config.toml
n_head = 2
vocab_size = 8192
norm_eps = 1e-05
positions = "rope"
rope_base = 10000.0
extras = ["capped logits"]
init_std_qkv = 0.0245
init_std_up = 0.0245
init_std_down = 0.00522
init_out_by_depth = true
lr_head = 0.00681
MLP neurons of a small language model. Each row is named by its layer, matrix (up: input weights) and neuron, and shows model dimensions 176-303. Each number is 128 + 32 x the weight over its row's rms, rounded and kept within 0 to 255. Numbers have three digits each.
After each neuron's rows, "fires after" lists the tokens most often just before its 100 highest values on Wikipedia text that the model never trained on. A number after a token or word is its count.

L8.up94:140132159124082159149166143133147182177127137165066147128191106183152096109050149057133077128104128136137135122132111124104063150158158096102159169137142136117169143083125124153125135096110123136191099130154125140185099118139128162117102176140106171158086108176165100118129156060136101157136123165103102153142151154124101123020142164162206136134108114129171079135173147086130082134096
fires after: "9" 34, "0" 24, "8" 15, "7" 7, "ar" 7, "1" 4

L2.up327:095122148159170170090073209125103128079156077115196109172197090163133117185144163123134133082155124129116194117147112159126121128108106204184078195096106121089191128156124086081114143107117147146125108184134143129132179173111069149162092121102147091156211102128136135083137132185085159145136139162120067091113120107079167138103135113136127150082081128182114142148181122099104125181106
fires after: "2" 43, " F" 8, "\n" 7, "1" 5, " the" 4, "|" 4

L4.up1013:174200153088171114147142168170229187181095159125169110183153122175107167142169111097078091178151106157186219106113092171173095134146131161155132101192159145122089145136168125145155114130118179081127193133136162177091089153102090198131147134069121075106151118122177082182138147084159118183091111155130170146127133165072171144106101118138107110205090148106057127086176117088195108113071
fires after: "1" 38, "2" 20, "9" 20, "0" 12, "8" 4

L2.up139:097167158147141160149052081146145178195063125119134169134139121135181126152132159158158103153104146129113064140067080123120118182107117115157186116168141104081071083207140074145180169132104109152104122131132148114116123109114142146087100142071126067109127141087108145161114169136123118122116172090102157140182107097124095114110096167079116062133186138101141162117109079132089135143143
fires after: "\n" 22, " " 20, "-" 17, " (" 11, " \"" 11, "===" 5

L6.up4:166160143130148124131160122111151162135092153044138159092147118152103147080123175140118021187130090108081050138081124080081039111147104112122066124085120115129133157158125179137128211173094181153128139084136094070158092129089156092118145104091143084137160101122044090094113069141178155115141116138139128069141165170117176167064151109152129094109132099211101122162128148153159034122128
fires after: "9" 71, "8" 15, "7" 7

L8.up33:126156092081118138134139191108120176123152123137147066022151109164101119213071170109149114192130161123108082125138149130158136175145113114108135150068125159117142158157109117119114174145124144140088150160098096163169126179114120081119147082086111084123149126137124174120111120139126097160107176185117082145170120187128119191117146166104201091104116119135080170176125112141140104140148
fires after: "|" 38, " " 14, "-" 14, " In" 8, " |" 8

L2.up638:134193161131173124152190140125089165135142229113153142149121147089181164209180112078137071161127145133132137185160109185159122142058135096157126128135110099053158112118165103122182129114160145123077086133126144146144185146148116121131103196131146132147117167162121117166184165147155138104164144125130131116131059173139139218128139157128127158144147094182115140139101126144097118157131
fires after: " New" 22, " the" 17, " |" 11, "|" 6, " Conference" 5

L2.up611:108101102112143147107088067149095109174117145132086126083114111088200053177135201124170157119122130066183128098138089112095165134179162119102094156109155165106062188138080103159126101103128124096109124049151116145149120122133160138116158166112194113105099109117107164121179116087146133134137155144124140140165136154111175154148124140194132116116112187134070094129038139103110141106158
fires after: " " 41, "\n" 27, " |" 11, "s" 4

L4.up580:158143137104163071108161096110115151098123186129079124150124087075114109106045131092209105162149115148075101101146167183112096102131178181135176084120074090104127145152135079097093151123104110164120109104123115090138143058081113132102081142114099122117062108176158171151139116168181102141189105137109110123175118146067091192127096146146169143150140186158060141161165171099083147159184
fires after: " |" 42, "-" 8, " USA" 8, ":" 7, "," 4

L8.up1134:140118140135174133169120058117109136146056120052169118095087109108173119112152217124151155147138115124140156148059122120117088119122090087166151103117075155163119164129145145102116114148151121179170131099126146109092129208080135093093094121189160142123176182132122141130166123171128161146105160159110102159097152108136130115155092082125144091136108156131069148122110103106148133201101
fires after: "," 20, "3" 12, "9" 10, "4" 9, " US" 7, "2" 7

L2.up1093:133136129097133118097125171071092125147102115108091157072107135147157128156069140137154149078122117084096132058156171090121127065124129154098049133135156146149119156123095170176123114124085127113155140164109132070100128183103171119158080153091123142071096134127084085065108141156162129124096164171169138036103153142099091090164148099118114134164126118097152072133144135110191170127163
fires after: "\n" 26, "0" 14, "7" 10, "m" 8, "2" 7, "6" 6

L4.up701:162151137168130074016114135148196104109127167140071166151093073173074163107112196075116146115095152159132116165101126160123100094151127047112141133145074144130143142120135171171175133158153091140140036132122168106109159171134138112106205124128123159100145117123085119113122116124061068126108147083132124113112147159157180099119170121184111115137121107089156157099113114122129123103147
fires after: "1" 16, "2" 14, "C" 13, "3" 7, " " 4, "F" 4

L8.up96:177165145137107094160095101102115153129120132115117135139145136103065120095134129156123143128086085124118136147089059106133186172175157114167117115099142135090126122123184142125099130132080127144097104084181086129149137069171146116131123133166148156173183110127134110075117094108101123136099122060180161095176137154159160102151217180133160081066148109123161116081115145131067118135107
fires after: "1" 36, "9" 15, "2" 14, "0" 8, "5" 4

L8.up952:049159165125130131117103131162174096156143124122185148131095108090069145140111147117160165154102076140121089171185196116185095125109136150119158145153127102119126150099116111146178201133121195153152118111144063168143132105082099133134113087139159195199144078108195167103095121042129151161082115106121127127169087169076165062077114100131154150105162080070143135131109174138099066143109
fires after: "9" 30, "8" 20, " Un" 8, "0" 6, "3" 4

L6.up504:178174171107156169145096086157127166066088135172116096088136121173216138125097174136147159146113139145128138158134170133140136112111094103122105133122126190126150098099133141153142146101119142115130047106141114154125084100096143209133132131086169153130118128174139125083144129134100176166092193100177149099154126153138143091146166127107182177102140074105112135125153142139122075195091
fires after: "9" 36, "8" 8, " Mun" 6, "7" 6

L4.up751:127122102127159156100126150105049091129110121096097097095105117106092156207098080077088152174113078113079124086054094109145117126082101116163133172136103091166127128138103127155131165107111136075113105117084088100152139174142163075066166085114132114135097106083148115152135098119068139131162151100131154128138146128145178123138163084104172146182101000117166225113176131114129080165080
fires after: "\n" 85, " of" 13

L4.up135:071107143092119143091130133112141105059054144050204162118147147138141141089137102097132118165157119156135170084113163155123095138156075152128128163138080092105158150095149116128135091166117097152078114106108088157131163141134124081135111125149198085147115101100098170145048117152159086162187118136130143141078161164101110123164128144074152133201101137156082124105135171146121113198057
fires after: " " 38, "1" 19, "3" 11, "2" 6, " the" 5

L8.up719:109123127105113123156111166119137147111101148162095130119108151195106156132150120106121117093083147131109136209107107137163164211165153117150163170105129115136168169162095093136183059013119129138110098091056168090133127105147100131071080113130198153141201090119137135163150114072068137120130095096075114126077098145107108139144152195162165071138129192149118128180155093078121106127122
fires after: "1" 47, " " 6, " |" 4, " F" 4

L4.up927:143133190113096127108135122048105087091076138187142106084178107096136139117120157146090072038097091100143113099088171131103163159085155120170149160153087047117138098173148103098134115180158169104128139101171141155163087105137123147092079162128120183131081151145138133141130168130142167103192129122153147138138152081088136123191109097109056162066144135093138070104146166109131179116075
fires after: " |" 72, " is" 4, ";" 4

L2.up730:186151098118145111142170148123086149099171118070164136134163128070115112122147147171129083097102108155149141088148128125173126176088066132142127093198111106151123178115194122124119110139153098130119182065110178136067182152099125105120115156117093105143146064078084148129125188144090165156098138150135136148137143061119150116179089134123122123145140166118137105159103118056118155177104
fires after: "," 25, " was" 16, " in" 7, " been" 6, " is" 6, " " 6

L6.up1134:129079124098142117101081172170185156120164212120114111150125118125104126170124172096094171158144113127090092134106110118079130136113125115137120194138068103139123141118137170142077206131096133156150061137151099087158114179120087127147123118182079138106137151131094046097115137094160141130140117109077099163145160163149116130112163075084145150127081147135097074161160168118128174124098
fires after: "6" 23, "8" 22, "5" 20, "7" 9, "4" 8

L6.up898:200146140099144131114131085171144183144127129137115159124171208122136096130142142126108154102075158165086144108093114165159186156104140140074152083139073115087029144142104141183108084092166097063124191151208134129101135089122103164143121100132140137135169098139098113161161118102144116180109116085151111197129101142109145076154106099045141140115136163121082129185112129184120104141097
fires after: "|" 26, "1" 16, "9" 10, "4" 9, "8" 5, "7" 4

L6.up837:137170119122180115125120134140167066143130140161138090119089122148114126076099161172120061189086137114145151148076116112118064175144107071152141146128092097117092143126079182137135137139130107126150112189113085149120118093145176120210087068159093110156150132124136168114147167090167097104157134145149118067156117147077116132102126097113116115151134181163109112138174177139104104134135
fires after: "9" 36, "1" 16, " " 15, "0" 8, " the" 5

L4.up658:107139156092113131145146095149187088117139147080202139159076099147094120168134095120136113157126127133169139123111100132069088152137101126106103153137159120171146152156119043117166085132067151137101176125133064082149153121188178076142098144154160123122124097148134164162118214128106140099107153111127097144079116127083127098074134037132134081161104079199144107132147179126136148163079
fires after: "2" 35, "3" 30, " C" 6

L6.up314:166135184138108136127161118082059112125109197129212135127119116116129115089144118135142136114109177127184124149176130174142160082091148146058117123140063085089150154144149145122153214106107130186102126116140089121103128082118166093141142164150161108086120162182200142126087077119110204119127134113202122166198183155091160128162138071128113167125128141174077068112138130127103104128141
fires after: "\n" 54, " and" 13, "." 9, "," 7, ";" 4, " |" 4

L6.up842:126144123198152152116071128158121068154134128172122154122117174167053129188138132090123157170110087054169145094113105125145116104120119160100179098129143094141160115164139128109130089142140149112078121092144082122118113104074152179181109093127118141158125139168163114124149166104126145138083185040099130098108120085122141122169132100081125112113100103150167141100155156145094086185191
fires after: "0" 31, "9" 13, "ț" 7, "8" 5

L6.up1004:059107114135097141063173111123079179104143240134152115115110151075118123070170129147078173049129165148121094126168142135097083151100154126091110088081061062073086134168103132134145108104149087169200151080093087134093138136090182059134136109122099121096143133105120103097096079111101134088128126127176113121074122173086160133141139127118117138144164112164139163093153121140144123086053
fires after: "\n" 78, "==" 7, "W" 4

L4.up665:099067111063134165091138245168153122128075154122079157138100159115146120166159199185119100166084114122132163155133163073187130198095142088175124090192148106041107195077100083086113145098171117094129106179124167085126051148125130090172120159142132143200123127149124145079165178050146141172155126134133112112112095187094152165143102046139116111162093122158139121129114119098149142163083
fires after: "0" 21, "9" 12, " N" 9, ")," 8, " " 6, " J" 5

L6.up132:062118144144148111129122107133182124097157094191135158102112111137117148173189075182168115155143143108156202156130130117100144103172114130166138144089087104133109129129135163123078105151158145133141124044109138100156125057103138142109074141145127172142184099112134091186164148156124131150095153152141096157125043200088160144114120116122148150127143159213200109149124126132135142139116
fires after: " " 44, " |" 13, " (" 9, " in" 5

L8.up1048:096167153150134124053103130100122118151089101098119065137170157111084111134140114153131154125133208132086115139123150130103088118092105131129144120097107126174153088069155152101146143139135130151144100157168173098085106162136190052152145115072195141156130099153072147113091128082147062094142134108160145159066167074109123120056113114164124112139094113121127132100101152163117150164141
fires after: "1" 29, " " 15, " (" 11, " −" 10, "3" 10, "2" 5

L6.up546:167139075122114162098150125151122147122093109137133127094076039136115109143082141094137125106128142141152116115090184150062109097097141091122083126142150090085162141135158183128134122110104185107118077117145116089142036130135112145078099110075127094187120090134094078118109094109245178163097116167108114127147147125079075135164112170120141098068139140128119165110101069099149116126115
fires after: "9" 34, "1" 18, "8" 6, " Re" 4, " the" 4

L6.up488:116091115184075117092084150076135198088161107177180169119127122175110158155101160107129149178102086131120172097095113131126086143101181171173126077150156146128105124163104164155143121114118064077102098117080089129152140156105147114088148122114091130175143121175101125089129128118201153149141109156111113194134137151117121111100125108051147085119091071112132110088151198144125114081120
fires after: "9" 15, "0" 10, "8" 8, " of" 7, "4" 5, " to" 5

L6.up154:103114147106130163128025134121111079118085203092094166088141162092100144126142107137096194129158132120110187128161123139223100126139137176081091141062083128149126134084131055115089160171127146108161142131121138089110116145137097129163080168175131126074070166148144087166114125136146141160194126148165122085120080105123100138132177081123154101155106088133149125085098162120159152093092
fires after: "\n" 47, " L" 11

L2.up1100:118117165091180139152142095072117142079081118119125053166132092146123128084082134151121109174079182106148132071107236133124125094174147098084144140107115121130126128140079091109126129061129129102086100154115094132108080088161095099149154076150134160133174084073135150103127148067123121059102131099165111111188060080037142103145184099162132094132097106111099156149177140114110122080145
fires after: " " 55, " the" 12

L4.up226:062137110082077101099090173117137147089088153154152153191089085113135120137136115143172136095170140062116182153092134153103140115180128135093106183096144111194152113105172126160116102119138132082149113155110123115066119058162144167164096083099087087153096099140055153133125098143128110107165119117157086090128202089145085167106110096212154150093147122129112116201081099092069100138185
fires after: " |" 32, " and" 8, "," 7, "(" 4, " or" 4, "N" 4

L4.up944:099160094149144150152130095126177100149145108070088176115152125148166165127208103138119113097146130147106171084131133117090139109077125156125147105143105105102132108156139101221064206152107156131061111150139157155153139104130158116107136151112166148108090186126108091105122112136157109134104107177119112170137178145089160164096067095111106071107102119143105096121118134201145116120118
fires after: " |" 29, ")" 22, ":" 8, " the" 5, "," 4, "." 4

L2.up474:088139162088123113070106163106122098172103136124180117136067127137087155118107130120129114114130157080145134129117089146154138176115140071087210149164100051094140067120186117104099142136103147135075094095183164098055111160142091101107159145106148086134192166128128168150107126130118112153132145121135192147092127122176180141099154136152126075145178120134104187122119121119125083134114
fires after: " " 62, " the" 13, "3" 4

L2.up110:081157093136137106105115180034140099086092165085120097047117063072155173103085124114140172075161109132098054081078107157130103102101084080105105126124110159111142132077089099070114174113114123129123147106171146132187129154178167095143142141176159093156129135168101127142140162145146184146169193047148143169128134117118141102124177166099142112167094127076075182082135107147183151139144
fires after: "\n" 24, ")" 21, "6" 8, "4" 6, "9" 5, "1" 4

L2.up820:157138157180142146085157123132057075174134132124144134128130185086093116211124182128109179121101133131139158102148120134156145131062094120177144160121068056179069109130118059133119131123141163103112133145093138102084172118141149037143097134129097149093088168144143140142118137168112122065101173156072106120112129160151118100148106143154134152085208096125102100151085119038116108160105
fires after: "\n" 26, "," 21, " in" 8, " of" 5, " if" 4

L6.up290:224043100139144153104110107166109143130104132062130139127153169072096098124171097162178186113154124156159100039177151092142192173208090118156103114092093159174129096072109150133103128121185167096132125197156136106102159105155103126063123140175109105085133158137158121148114107131087084138153131154087112183081114152109145102083149134083090097109121133192148157104098124196147125111150
fires after: "\n" 61, "-" 9, " Master" 7, " Place" 4

L4.up666:149158143066109158101125062107137121117090092147102152098091136114138114124107115065168168083159111103110104109107114143119121142116163148097104138135135137177112176071148133149141135102088156124150174129117148128083115123107128159092149107217144089046066173101127108051120081123128095153177122104084138099121100127201137151121142114094132158128141093098180093123079122117123147126115
fires after: "\n" 84, " the" 6

L8.up1132:094140150158121131147150118124104116217086140134169097147066129141104120099160088117113087148129135125102142120165087141102123124125139108169141177093165125085141077153086212130097104147105149159142114174114138138160110192098162130143113089091096149202128144105090146079099180155077143143095138112100078083118123195128083086120145119166105075127172134117159158168132190177088096110185
fires after: "3" 14, "1" 13, "2" 11, "9" 10, "6" 10, "5" 9

L2.up1015:073123158129136146182071189170077116176150156139102111171143158118120101113136118152074134126128174115131085129091118125111086165130116093106132139169095073054157131143135182176138155124115112165179167177117105128086173133146104100117139173071188089072127108109110126098124120112092190156069149147158164108117086170110160136101181135083132119158136147191095128123095171046143027114084
fires after: "3" 17, " the" 11, "9" 9, "7" 8, "4" 7, "0" 7

L4.up1030:094146145125178153037098138126153073148174197118128124143137171123133133120181107148129114082110075062190116099061180145085087134160115094148130125207175083126091142137125151176096137091130118130108090113099126179078112131124167164147114145179119128125130091154134160143086161104083087102133130096107085028115166143047136127125129085109113164114065128104097121138132104157192135070114
fires after: "," 33, " " 14, " the" 13, " |" 11, " The" 6

L2.up27:130122092129088135165108110146133167116126168053165145135180074141171202161132146193085062142126060128120103116120156094163152162137105178127119154138133099101088115100107065173216149097123116145115120121115089093152142146160142141086100148157138096168174191139079070100173154095073126128171132158086121090196146136211125085148087119111116173123154101144119153112116135069098091124199
fires after: " " 48, "1" 16, "%" 9, " (" 5

L2.up396:082133096126086132148112073162105120066126099063154177090124068156182138137150101100080137126186159151150131147136084164141083157157029147069121133094079105141106173110177123124155103126096114142190135130120105096092104127165178200134148118120157132162131141111156141109025163088113092129175144098143128107118190098079131158108073137150115156095130144217081154135087071129076132142133
fires after: " " 48, "2" 16, "3" 10, "9" 6, "," 4

L6.up935:128100163161147132143155125140104116198119098138159135095100107151164114127075153099115100119082090203115083123041144133078144142117117162109095142149111095109140140071120082073128121099136099149093107140069186156075099137128162090164154137135131154125133124100123162169048139129143126159179042147163174153119157159118056160150129123106128106131160118179181147080126091134163152070170
fires after: "\n" 39, "9" 20, "|" 5, "6" 5, "1" 4, "5" 4

L4.up524:188105080106116146164123072169134128092129162177091145148132099097148160124160136085100168148080156130067096140107093161129099155152121124056133144162126130129147169175158120155151131148103120172133100149115100111138057151132129039119117081181129134131119180152113066147141113124071151110118066128104144103135098188141125143133150129183112173178090080134149156118117140134156100119093
fires after: " " 86, "1" 4, " the" 4

L2.up290:188164093080147197151156126209136081146132098096143156153116132186184099099126136189110093118124087141135154123192164113115140255152093167186094114162119111079146159178158119135118137108110168090194173121128122132093231160129170061123124112149104144086126106088104135141139142115135147144124128102151136171143138187068131154100101066121133122120121117133121096084117153076181138127134
fires after: "0" 27, " of" 12, "," 11, " South" 9, " Championships" 5

L6.up346:144177141144128152107165146136172111134102158208114174056116126094167078088098070125134140116110044113178074129111146138087123153137131052129098121194119143105107130140126150133075127175151099104147124152068136159153047203104173074146152136156055141110092151107068153118153152077168126111089155139116072165120135133096160094115122125152138111155154105127135092100084113070030156162138
fires after: "1" 71, "2" 8, "0" 7, "9" 4

L4.up378:103115120132171161153064139149142165153144109131135097124146188155069102145166082146147093148172146170135145077077076127101110163138103168081124161152121083140170137122174086102179173195087086136131118080134148165129109187093125088122108158143173182076165104103135141174113095119104125140173130134158166133128103185129126085094090137113121105094125116164136118094121132133063122133132
fires after: "1" 39, "2" 14, "," 11, "3" 10, "E" 6

L6.up891:153148155079082082113143115119132119078092061141179132082179114172132118141157086148142089114177140141153147175099176127124136127120121164104141097090139111142143161126175134135067132117118100101162143119144138171163118114129157113135129090145068077107187136156040099162168141068133115143139109140118171101117119192079102182099128094124207163187101144132100093189120116144119077165061
fires after: "9" 30, "0" 13, "==" 13, " " 13, "8" 9, "1" 7

L2.up568:111145125165105089100105138156127097129159129158078228113181094153102175058125112113140093144149148126107164121128120111140186080152116130140137121202113146094154161095155107090132183066111158112081118121207088123135117127084086158152061110155122078093128124093100126111153121125117139120110156108134134127143113164159118126094159082177173087115126107130146143125152160137110126156120
fires after: "1" 29, "7" 8, "8" 7, "9" 6, "m" 6

L2.up1028:073106117142109147152112160109159086109093093141157155114153130172096113071167052089144113108147106117176137122136134123140095139168163121091047170118167104162169155131067185103139130092153105112152148121101102133099115157090148130115179066133141160186189157105095137205145152089132142136120104088095097179140127128092121172116166146178103163150079042156160082150116123108134105103200
fires after: " " 51, "s" 5

L8.up75:093045172117168168161099131138117148109163170108117125082117145078127179120120152107127107172141144125114135136092118098071169100134128167126129116155108091190158093095134054135163116124143121105121075177121079123143113161149165092135057131108148134132151100088120155111143119138123119113146118144078190101123155125124120075066104147103150113149166182154201174097146120124142086178148
fires after: " " 32, "4" 16, "1" 13, "3" 12, "2" 8, " |" 4

L6.up746:115134148148156096165152117127107214096186119092142086114107095140190148132136140171154182127126098129099095122113158069120105170125177163153076150088137080186140174118119101109154167094117178122060097116070157105166100085153136147132146173128104119132140130130184119108068144166123135163192114154068218169084088166081096170113116101153122085179115108076179140109172143133101066179146
fires after: "–" 37, "0" 13, " |" 10, "9" 10, " " 5, "." 5

L6.up31:124093067149075128103125203121117127164133197153165174121108094147204117102059101155132101120085164158116108045144136137171082139164104119157141154154154104133095118165123163130088184131058089093057097124094096139132092153093092090131109138168129093162115157168143074126057136093195155138058056107160090165108148151129115052155115116096065125161107133104137088109117108110148108102121
fires after: "2" 13, "6" 12, "8" 9, "9" 9, "5" 8, "0" 8

L4.up618:159121134138150104139120162116118101109152156099215142164148084113142192147129154121125129125196168124149194188166177114094105130095140098185102163164056139156078108137107108138149102082089178130078085104123145085176150135099158123177120183164169073106158124104081154122092136118160117118114135162083174107128114171076122153149167124151134057169070111158205091156180108173105161152065
fires after: "-" 21, "." 18, "|" 15, " |" 13, "1" 7, " " 6

L8.up775:140091074173148211079110161152097174109084157164168124060138178122112115135112060142181106135104119045081178134151159151109203112108165157087165110091077104157182137138148132161073183117157130078148129038096122149082126112139130134075097152128085134146138166115117129122065166090085180145151147148145123106159121122104102191141119085152140103166157142114166114042111131091107173096096
fires after: "\n" 35, " |" 17, " Al" 10, "." 9, "al" 8

L6.up1107:139165118106165132117106136062137151104058234124103145122121082096234104164181112150125165095082174095207127117153131176130146143131139093109182106085128154099081142169139098142115194133041133121252103148102119122148140111135131130166119140136166110148140146094202139160186121102077163125131118081092104089157161142105101161167073142093111174137116152148133109130131086056081112131077
fires after: " |" 41, "," 20, ";" 7, " and" 6, "-" 6

L2.up38:118157167152155085130167111150118155146154066101123112130231060137077136105156117198113126148154141083093131141094152120147118143126065144083159077121090134080111122149146118117113111184168081192046097095131151138105113141134097144148107130119154142132174076062133128120151088099080080128098113166188117098121069090140129192122106129123124133144113140114145115109169173126041177162091
fires after: "8" 19, "1" 18, "9" 16, "0" 12, " Jane" 5

L4.up916:205156093174165172147121094121102089134147178134123141107090080089144089186080118111107175128085117108184134073062128190125167149122113065117121152163082170136116164112145095079144101115158135133160133074142142162145153133096148097091154087164146106135092105099122140148094142113076164128208166136099181130164120101097113136170148140110164063166124049160118115070090111132119155112136
fires after: "\n" 93

L8.up785:114102139135122164119105134103065158172132173124205168119141090091147136141130153133129147130146081159147105154158131101100136110062148086159160117169150108159147061203158112128119116130203187189125168177084122155101088103106140162145088155173102133126131230144176122158163207157114172189163141080156087150134190114125068105137108144186120127147129090109127125153097073107102136103174
fires after: " |" 47, "9" 20, " –" 6, "," 5, "4" 4

L6.up767:175094082195094126169094129108127190131141140100128120143082071073138118116118135082116157106088166114108154155090157078051146164144129120127077158203141108127108109114088096149123135116190188130114092078161100144159118138091139118107097109092147105109128108144134151087102093105116093126164106155096098137101121106110072078082097074097107103124129137113128059119150175125118179115086
fires after: "9" 50, "8" 10, "0" 8, "–" 6, "1" 5, "5" 4

L4.up1057:128166184097158112157094141187102129136086143065131168101131179151167149106134131154108080202132078113141056143092183101096137109086142124132148143158175087101085109091083098097122100120117162125153159139056124135117105096147091150135154105147108124084111148117154145160098138175142164128179108153091140103185089130101121114130121080070164134118154152159092099121175135094116071124202
fires after: "0" 29, " " 18, "9" 14, " United" 6, "pin" 5

L4.up997:141080139146077168090133060064123080091133147150144104131132132113090147132175086110067099147139068165166172112158140177143096137122178042139122128170137086091189102124063114115156169173142105156156202144073152070120104152083125130091128125128091123170126144067092137079107140149115146142111165183189146169121092126131104105147101098126148164094109054172044145129156199098172172086155
fires after: " " 42, " United" 12, "s" 7, "shi" 6

L6.up9:157071082165103120220136108079103074142128112134138198103088090117177139161115135164103072144100088118180131146119145113090127151145138218159139137127116062125172163126146099156141127158162124152099151095172168092157149079122118118173142074120133116142123113123130138150097110157121133156112075145069121124184137115129121117115149122161172173094138091139119110131183152130125058099165
fires after: "9" 53, "0" 8, "8" 7, "1" 5, "2" 4, "–" 4

L6.up793:186165100138104184117051149139087182143115220143123154155108144170123131145156136146109135157142133089159125073160087113144076128145095124148098161117122058132148175186108101110094143126092096058102119098096100214161160160106173116121110123101114094140150106140143148112131107189108084107093151130101142173094119114101114132093163105104074100150089149143098135153129109119126102110173
fires after: " " 32, "1" 18, "," 9, "2" 9, "\n" 4, " in" 4

L4.up795:196093097193153110113077162111056130086123134131197176120122135166147163147095131106133197137161077140157165118119132156088064150122104151106139084087125160165084132142103131124156112125104153102116117115099141195157144220114164126135171158163194064074160133161103181145113149170121135082139142095126166062088096070160105119134128100099128149163138128129161132118139182175068119110075
fires after: "3" 20, "4" 12, "2" 10, " " 10, "5" 8, "1" 8

L2.up1036:156112124142089083133126177134101095126125197160178185180076129112136123136124159110116110168110167085100170117101137073130171195120038147208119076121093130104128128145119101088110151088189132126143147101101128109065157130105090176134182126116173048159106132130150125116156144102091147125088163101133111145115174140069114119132117142023138121118076129122107088151070110100136103103118
fires after: "," 28, " in" 11, " South" 9, " of" 8, " North" 4

L4.up125:116082182132233170146144166130098124134103102084138109088170063102145143094112132137096101170099163160099147094156122108092136173066139138115154110132094113118161090151114116097115111138084093130105153130131089092143096182142178105054119110144079081161155181095131151072169059054106141163117091171099118095128152104119129130136055061088139128171147131102084085129094129118130106121141
fires after: "1" 59, "9" 9

L6.up888:181078121135097123131110121140148199176107165171134148092132150140124152148143140111127131124111111174114104108113099115143125156156207197179176069096174135078169116144124131201076120161054203126097099166119114116125108159118134115128189145162109088102104134127152124097161099160135147180203142157155132112079111122095083085112134085078094151123166129076088084113121146117127129117125
fires after: "0" 45, "9" 22, ":" 6

L4.up1086:130077131138165109168216180140087217133124145191142148078120114161110117113075090132073115174202167084092143090107069119113135213100171126174126135139120052085146042118107111147137141116111104088137135160167118080138127093151119137157117139162136121127163133147117070097127181106100197091170194177141146077116191116140151221137112149131122117165133116135143157161140119073168083106118
fires after: " of" 36, " to" 12, " that" 7

L4.up740:129095113155156183112122168074148074103111132142101156140177126116138185107127096146126131122126122107111131140119150100084125100175124128158077070118138090130124159063130095103125123127126116122145119185146134182130167121120170157108158050152117147100171089137138126133166105114111164144152109138114105086130130132120104171151152069069135151103104084172158118115170122148140136129094
fires after: " " 42, " of" 14, "0" 5

L4.up771:096101131125063100127113176128111134088067129151115143147110143127176089073124164102123114079162146158155165097141125141150064095129087096089081137138152098123075154145153075103122121089132111125144061115141118127144148054161152171119117086126121116193121131136136147183154127128182155121156136129167104115121138114080103129170163128126081125124154088104143127131123122100165117116149
fires after: " |" 24, "|" 15, "-" 12, " USA" 7, "," 6, " and" 5

L2.up267:115120076100133137072085163055102167145134098110121075153114100110091137146090165119156113150152095091140137107071130127079134208124149036153136078106131124146077097136127162139167135204127064114093137130136154090090104127101130112139140107119082112125121161113123071100156104117073158129123152136156100114154209117156112119102136146099148080149142100076144173110055125079089069153129
fires after: "\n" 47, "s" 9, " " 7, " season" 5

L8.up576:071142100078153110151209180121156053123156139091094132120133099132154107165100108149106072181135110168128153190063112113095117070082157173117132168108113080174159144062122115127089065146131158121119160091128131158139073141124136110098085044149120133116074123134085112135076109147155135137149142188157159159077142174045124156139134116155141186105130153188099167162105175233115059135105
fires after: " |" 42, " " 20, "1" 10, "3" 6, ":" 5, "–" 4

L6.up846:108186152115121148121144162031157205152105089125172093099130167143101131141116110150104127072163167078166167180105169134157138138171162113209150105109176114157096129070161103109164121182154150105085129121100188094146133169142108137198115134131128096072133220138191128107138119107134149113132120129092094135080086164160073139153167105068172126167152097075097115064109074151164128109076
fires after: "." 28, " |" 22, " " 8, "-" 7, "5" 7, "4" 5

L4.up1067:100108167106118126077126127054150112098101163155157136125128096103157169089140129081126141111178158139121178141197107092128140104176114132124180188119071115139132084114161136127174116186120143114157134093132098073103112151093129196152127126097109127168074072152167158143042067101170121128129067100120122123146151155191115134122158158135108109163101126124165129067101115132118126089148
fires after: " |" 38, "," 21

L6.up226:117126147135138162141112121081163165135115080124126087074160170132134127165133133145088175168092141135141158107117158150106126200114144104131138096125167097109150151144144138080080149136160148073119144116086126177155119152086127097099126142217189096107100135185131103118162068165132111098118174156114102170097097084143166113182097113119140145144159150115108187144154185116207138156120
fires after: "1" 20, " $" 17, "," 14, " |" 13, " " 12, "$" 5